MLP neurons of a small language model. Each row is named by its layer, matrix (gate and up: input weights) and neuron, and shows model dimensions 208-303. Each number is 50 + 15 x the weight over its row's rms, rounded and kept within 0 to 99. A neuron's up and down rows have the sign that makes its largest values positive.
After each neuron's rows, "fires in" lists the words (lower case) most often at its 100 highest values on Wikipedia text that the model never trained on.

L8.gate149:47 49 67 37 69 64 50 32 33 52 56 34 69 39 70 62 69 32 44 68 50 23 32 40 51 67 35 53 57 54 60 79 36 57 42 57 62 54 45 74 56 68 32 44 52 53 46 40 73 32 53 41 50 33 12 54 63 53 50 40 70 70 26 72 32 81 38 58 43 73 76 57 47 78 61 57 56 37 39 74 42 43 43 22 41 83 37 15 45 52 22 62 77 15 47 58
L8.up149:56 44 25 66 49 41 64 35 23 68 24 51 24 37 47 74 88 53 62 36 41 23 39 33 70 28 46 62 88 44 35 45 35 36 37 33 32 54 48 28 67 57 47 47 52 44 30 46 43 51 34 44 67 38 36 74 21 60 56 71 46 33 58 43 54 46 60 27 39 52 64 62 49 34 66 79 65 64 51 39 35 54 34 69 47 40 77 50 32 51 36 63 50 88 43 53
fires in: "is", "first", "was", "being"

L7.gate1283:57 60 67 25 70 41 32 49 51 69 75 63 30 39 54 58 40 67 37 55 49 35 46 41 71 45 43 62 47 58 70 46 63 71 61 58 46 63 39 66 28 57 58 92 32 49 38 34 62 44 88 40 65 24 56 31 45 66 29 45 32 31 52 33 59 36 49 48 61 57 69 71 39 42 50 35 53 61 68 43 75 46 84 49 49 77 37 54 39 54 29 41 39 19 47 35
L7.up1283:35 55 17 35 29 43 66 47 58 51 67 61 33 45 60 72 38 44 49 14 54 63 19 52 66 57 63 28 33 57 73 57 61 51 33 45 33 41 65 48 31 82 48 39 23 26 63 69 69 60 61 67 52 40 58 66 64 57 34 44 34 63 52 28 75 40 74 63 42 42 55 32 36 41 70 45 49 65 42 38 42 71 38 39 66 81 76 55 30 14 72 30 50 52 38 63
fires in: "is", "older", "lower", "more", "upper", "was"

L8.gate897:20 61 32 52 47 82 57 47 56 31 37 55 45 32 49 29 59 39 53 53 41 16 56 45 76 30 53 76 48 78 37 54 26 39 57 36 48 65 43 31 65 60 63 47 31 59 57 33 73 45 52 30 64 45 42 71 60 50 53 61 68 49 65 45 50 67 41 56 73 48 60 37 36 72 66 32 29 45 51 64 36 67 68 28 68 52 54 44 27 70 47 90 34 45 23 31
L8.up897:62 27 48 44 63 68 25 37 52 56 66 47 37 66 24 54 51 63 47 46 22 72 59 22 41 53 65 43 53 59 60 61 76 64 56 52 63 52 52 80 39 42 50 24 62 65 79 57 35 57 40 49 43 70 13 62 29 46 68 37 46 37 46 47 19 58 63 52 53 13 54 48 39 40 59 35 47 49 32 58 23 46 41 43 67 56 34 64 46 79 41 55 48 17 38 50
fires in: "be", "were", "is", "was", "being"

L6.gate168:71 78 47 53 85 49 79 52 51 40 76 42 59 14 54 32 57 85 56 43 41 41 41 41 62 40 38 55 29 24 53 38 44 53 32 55 43 50 47 25 56 53 34 45 39 61 38 49 44 74 48 53 71 38 68 58 30 70 38 45 52 81 15 53 42 84 35 66 43 46 68 55 46 43 57 44 37 42 66 48 63 17 55 43 48 52 59 46 49 31 47 61 55 58 11 54
L6.up168:36 45 70 70 49 42 57 25 34 52 47 44 23 13 13 44 72 42 45 29 27 53 32 15 81 71 45 38 81 46 45 49 31 44 36 65 39 56 33 57 43 19 57 52 28 28 47 41 33 67 30 38 66 57 70 62 56 58 36 30 56 51 53 48 73 22 80 48 33 43 53 61 46 46 47 38 55 51 36 63 29 43 55 45 38 79 64 81 63 52 57 72 60 54 58 19
fires in: "not", "to", "harriot"

L7.gate170:70 53 52 54 50 43 44 40 63 45 49 60 58 35 52 06 48 71 25 24 68 36 40 43 54 59 28 50 69 52 73 56 34 39 42 59 76 55 47 64 35 51 50 77 43 53 44 09 68 52 41 17 40 50 67 44 39 55 54 29 52 45 53 45 45 39 20 69 43 41 51 79 49 70 49 11 22 54 48 52 48 60 68 46 43 65 38 34 42 42 25 62 50 64 22 82
L7.up170:57 49 34 44 30 59 67 28 63 77 36 37 38 79 68 47 64 60 58 62 41 49 80 30 43 82 66 52 59 41 46 47 39 57 51 60 36 49 46 58 57 45 59 75 57 62 53 43 98 25 72 42 47 76 69 35 48 52 39 38 64 53 49 27 35 15 70 43 53 50 25 31 27 83 33 22 32 68 33 47 47 88 77 45 33 36 62 51 50 44 53 31 70 41 49 49
fires in: "to", "not", "t", "can", "you"

L10.gate375:40 58 71 42 71 22 43 43 67 31 51 36 62 38 25 18 43 68 43 48 49 31 60 26 63 19 39 60 51 75 56 66 65 67 27 26 42 55 50 69 42 36 45 68 34 48 33 35 50 29 49 34 72 20 45 40 65 45 60 70 54 67 95 57 23 37 45 41 12 35 73 23 58 50 62 29 47 57 21 65 28 68 60 41 66 83 62 27 56 48 43 46 45 52 38 38
L10.up375:38 56 48 56 53 58 58 50 28 79 64 48 37 33 82 54 38 58 39 55 74 60 50 63 36 57 47 56 61 32 59 71 18 46 49 48 47 65 62 62 40 47 63 32 41 33 78 39 31 51 47 57 64 50 59 58 59 38 36 37 57 47 43 36 27 40 49 36 38 42 65 89 75 77 71 49 75 66 47 65 43 53 41 32 41 11 65 49 32 65 47 45 33 48 63 36
fires in: "be", "to", "is", "were", "are", "of"

L8.gate268:42 58 39 46 35 33 50 34 50 49 43 51 53 24 39 63 38 55 41 52 46 62 32 28 84 54 43 75 83 56 39 52 79 63 53 52 51 59 56 48 39 31 25 35 53 60 67 26 61 52 69 24 69 37 63 50 47 48 57 50 66 56 59 19 31 89 40 64 61 59 59 57 65 40 68 51 46 41 61 49 52 56 47 47 52 65 51 60 56 61 34 39 38 66 20 20
L8.up268:11 40 49 51 58 42 75 60 34 52 17 58 33 47 46 59 62 61 84 52 63 53 73 31 63 82 40 50 38 55 31 70 43 43 47 49 60 64 55 11 50 49 68 64 51 38 72 41 74 62 49 51 49 45 37 27 76 53 40 72 44 28 36 70 79 65 47 81 33 60 67 59 76 59 65 43 42 19 32 70 62 40 42 39 54 43 76 57 32 41 77 65 58 77 46 49
fires in: "two", "a", "three", "other", "any", "ten"

L6.gate622:58 40 43 40 57 69 74 20 55 48 49 50 47 52 59 45 72 97 69 76 42 38 50 17 39 41 29 59 48 70 55 37 60 60 66 51 75 58 11 39 39 63 42 40 36 47 37 71 66 44 63 38 69 39 54 70 42 42 67 68 44 38 21 38 75 62 57 51 40 31 65 47 42 58 35 31 45 63 27 22 70 60 69 35 51 49 49 53 48 60 39 63 58 44 30 56
L6.up622:75 48 35 55 53 27 53 60 40 31 43 28 47 46 48 53 41 44 53 35 44 53 31 70 46 98 50 16 29 49 70 52 19 63 38 62 52 42 34 22 55 55 47 27 13 57 55 59 79 54 47 76 53 50 60 75 41 47 40 53 14 42 51 40 43 34 60 53 50 65 50 56 42 55 30 43 52 52 48 40 68 62 76 44 49 08 83 58 37 14 67 24 71 43 62 42
fires in: "is", "of", "was", "a", "and"

L8.gate102:73 33 53 55 60 19 44 54 64 51 73 39 46 24 47 58 59 35 50 45 64 28 41 37 24 54 48 48 68 78 51 61 33 30 44 51 79 50 41 56 34 49 68 54 85 34 42 46 51 48 35 63 48 35 49 40 40 85 41 33 59 56 60 32 79 50 32 28 53 42 45 67 67 21 40 49 47 68 65 31 41 32 59 50 68 72 35 72 26 35 24 46 36 53 23 66
L8.up102:28 35 77 57 48 69 60 70 48 49 69 58 46 45 47 42 45 29 37 61 37 32 45 51 74 28 42 72 86 80 47 51 63 54 61 75 42 65 59 67 54 25 48 70 48 33 28 57 54 55 46 36 55 36 55 58 55 72 42 42 44 51 38 62 40 52 73 73 44 69 38 60 53 66 60 60 63 50 32 47 25 51 62 50 27 33 77 20 63 75 54 55 40 35 31 50
fires in: "to"

L6.gate267:45 58 43 50 74 10 44 54 40 57 60 67 31 26 47 36 69 50 34 42 53 48 40 48 66 38 47 48 32 45 56 53 50 67 20 66 21 61 45 52 57 37 48 43 61 34 50 54 74 64 50 30 63 39 51 55 40 45 74 63 67 63 38 40 22 47 70 44 48 25 64 61 70 46 45 54 54 50 31 49 74 59 71 70 63 63 51 62 30 65 37 60 60 61 58 54
L6.up267:52 35 35 50 54 62 64 48 60 69 58 44 48 32 56 49 38 47 65 10 38 57 66 48 49 45 48 47 64 56 60 66 44 50 58 49 53 39 60 39 51 54 67 46 64 79 61 40 49 44 35 56 41 57 65 39 30 42 44 65 67 51 33 46 28 65 63 78 50 38 40 54 68 82 43 13 51 46 54 60 60 47 52 54 48 78 57 54 33 51 50 62 71 74 54 29
fires in: "a", "not", "held", "other"

L10.gate861:72 56 35 55 56 36 51 30 45 51 48 49 51 47 59 54 67 44 50 57 60 61 43 67 35 22 46 61 33 39 78 52 15 59 57 67 50 60 47 20 58 46 42 53 53 47 51 62 46 32 66 89 36 53 17 55 61 40 52 41 49 95 61 63 39 54 51 50 37 55 80 57 74 59 52 67 34 55 64 49 30 72 65 87 46 55 57 47 74 41 56 63 48 69 48 47
L10.up861:38 23 32 53 50 64 61 42 39 35 65 77 71 36 37 48 56 52 39 49 67 28 58 36 31 33 29 60 56 47 34 69 42 59 90 62 55 57 40 66 60 44 31 23 48 65 78 62 55 53 59 28 45 13 73 50 31 33 63 68 31 59 20 58 61 70 55 61 57 48 34 82 50 37 52 43 70 51 58 58 49 49 81 53 24 31 71 44 46 57 73 37 48 28 32 63
fires in: "and", "to", "or", "17th"

L8.gate1295:60 61 29 78 42 61 54 67 67 56 67 40 51 36 35 43 59 42 75 70 42 22 14 54 67 48 60 24 78 33 34 43 15 47 25 44 49 51 47 45 70 49 49 21 55 33 33 42 39 47 27 58 37 48 31 50 80 72 37 31 37 28 50 53 35 32 57 64 35 46 57 64 31 36 54 55 49 52 58 38 38 30 66 17 48 41 29 49 31 64 67 64 48 29 66 67
L8.up1295:39 71 27 62 43 72 24 34 72 54 56 51 38 33 61 82 38 42 59 53 27 42 20 34 55 11 50 63 52 46 48 44 63 38 41 72 59 31 72 66 46 66 51 26 49 56 44 38 59 62 45 19 52 62 41 72 61 55 42 46 64 50 49 44 61 72 60 57 15 50 70 65 69 67 46 51 48 54 40 40 30 40 46 77 54 37 43 47 40 59 67 49 51 40 18 90
fires in: "was", "be", "is", "were"

L8.gate860:29 59 56 60 75 57 34 48 53 09 49 68 26 38 30 28 73 51 36 55 44 49 40 26 40 56 63 49 48 61 46 61 68 56 63 53 58 54 39 63 58 27 68 62 55 62 57 34 52 43 64 18 55 24 54 47 50 88 56 51 34 38 57 66 66 43 42 84 43 64 60 63 77 60 46 51 55 53 57 58 31 43 21 53 56 46 43 33 65 28 72 75 19 40 49 66
L8.up860:34 46 69 57 54 74 38 80 63 48 60 32 51 22 52 64 53 52 51 64 48 62 72 65 36 68 95 49 56 60 37 38 61 57 49 48 41 68 55 38 76 49 68 71 33 57 39 66 80 55 46 46 46 43 71 45 51 63 56 42 57 54 55 42 67 41 70 66 29 71 60 78 67 59 85 35 61 81 36 44 42 52 65 62 57 63 52 58 86 37 42 47 62 31 44 30
fires in: "was", "is", "were"

L10.gate816:35 50 39 46 59 62 66 64 48 53 64 12 68 52 50 68 49 26 44 63 67 38 28 48 86 28 36 46 41 32 53 59 37 63 45 43 44 60 47 59 68 66 48 48 55 24 16 59 80 26 50 80 52 63 28 38 41 56 29 29 49 40 72 56 59 47 60 40 35 14 40 59 66 42 20 38 46 48 70 40 30 51 74 37 73 40 62 73 51 29 74 67 34 55 48 68
L10.up816:48 53 74 36 59 20 84 53 46 47 49 68 58 64 39 55 68 48 12 47 54 52 44 33 79 56 41 38 49 26 38 64 47 37 74 50 48 62 45 22 32 38 33 68 52 56 36 56 68 39 38 25 59 50 56 47 50 38 61 71 44 66 34 40 54 53 75 45 36 45 31 58 48 69 24 43 47 48 45 28 73 36 46 55 48 64 49 35 60 08 67 29 28 51 37 67
fires in: "to"

L8.gate1044:43 70 31 43 61 47 67 33 51 47 91 29 55 63 33 82 48 82 46 53 61 55 43 59 56 49 51 74 63 52 57 70 32 55 38 50 59 64 58 58 41 65 22 28 49 45 35 39 60 40 58 52 53 20 54 63 71 61 19 39 36 43 67 51 30 38 31 38 45 54 62 50 53 58 81 57 63 60 59 70 47 68 56 67 41 59 49 58 57 65 22 44 82 59 60 60
L8.up1044:34 80 79 47 41 63 23 45 59 26 45 28 50 22 58 41 44 72 47 53 40 08 52 40 86 12 45 31 73 57 72 54 35 56 54 56 20 49 57 64 56 41 60 82 41 55 49 38 53 81 30 58 41 38 46 68 45 45 17 73 37 57 70 56 68 69 43 43 53 37 76 39 56 64 24 14 52 53 47 52 63 56 21 41 41 80 67 62 51 46 46 80 59 22 59 45
fires in: "were", "was", "is", "be", "would", "are"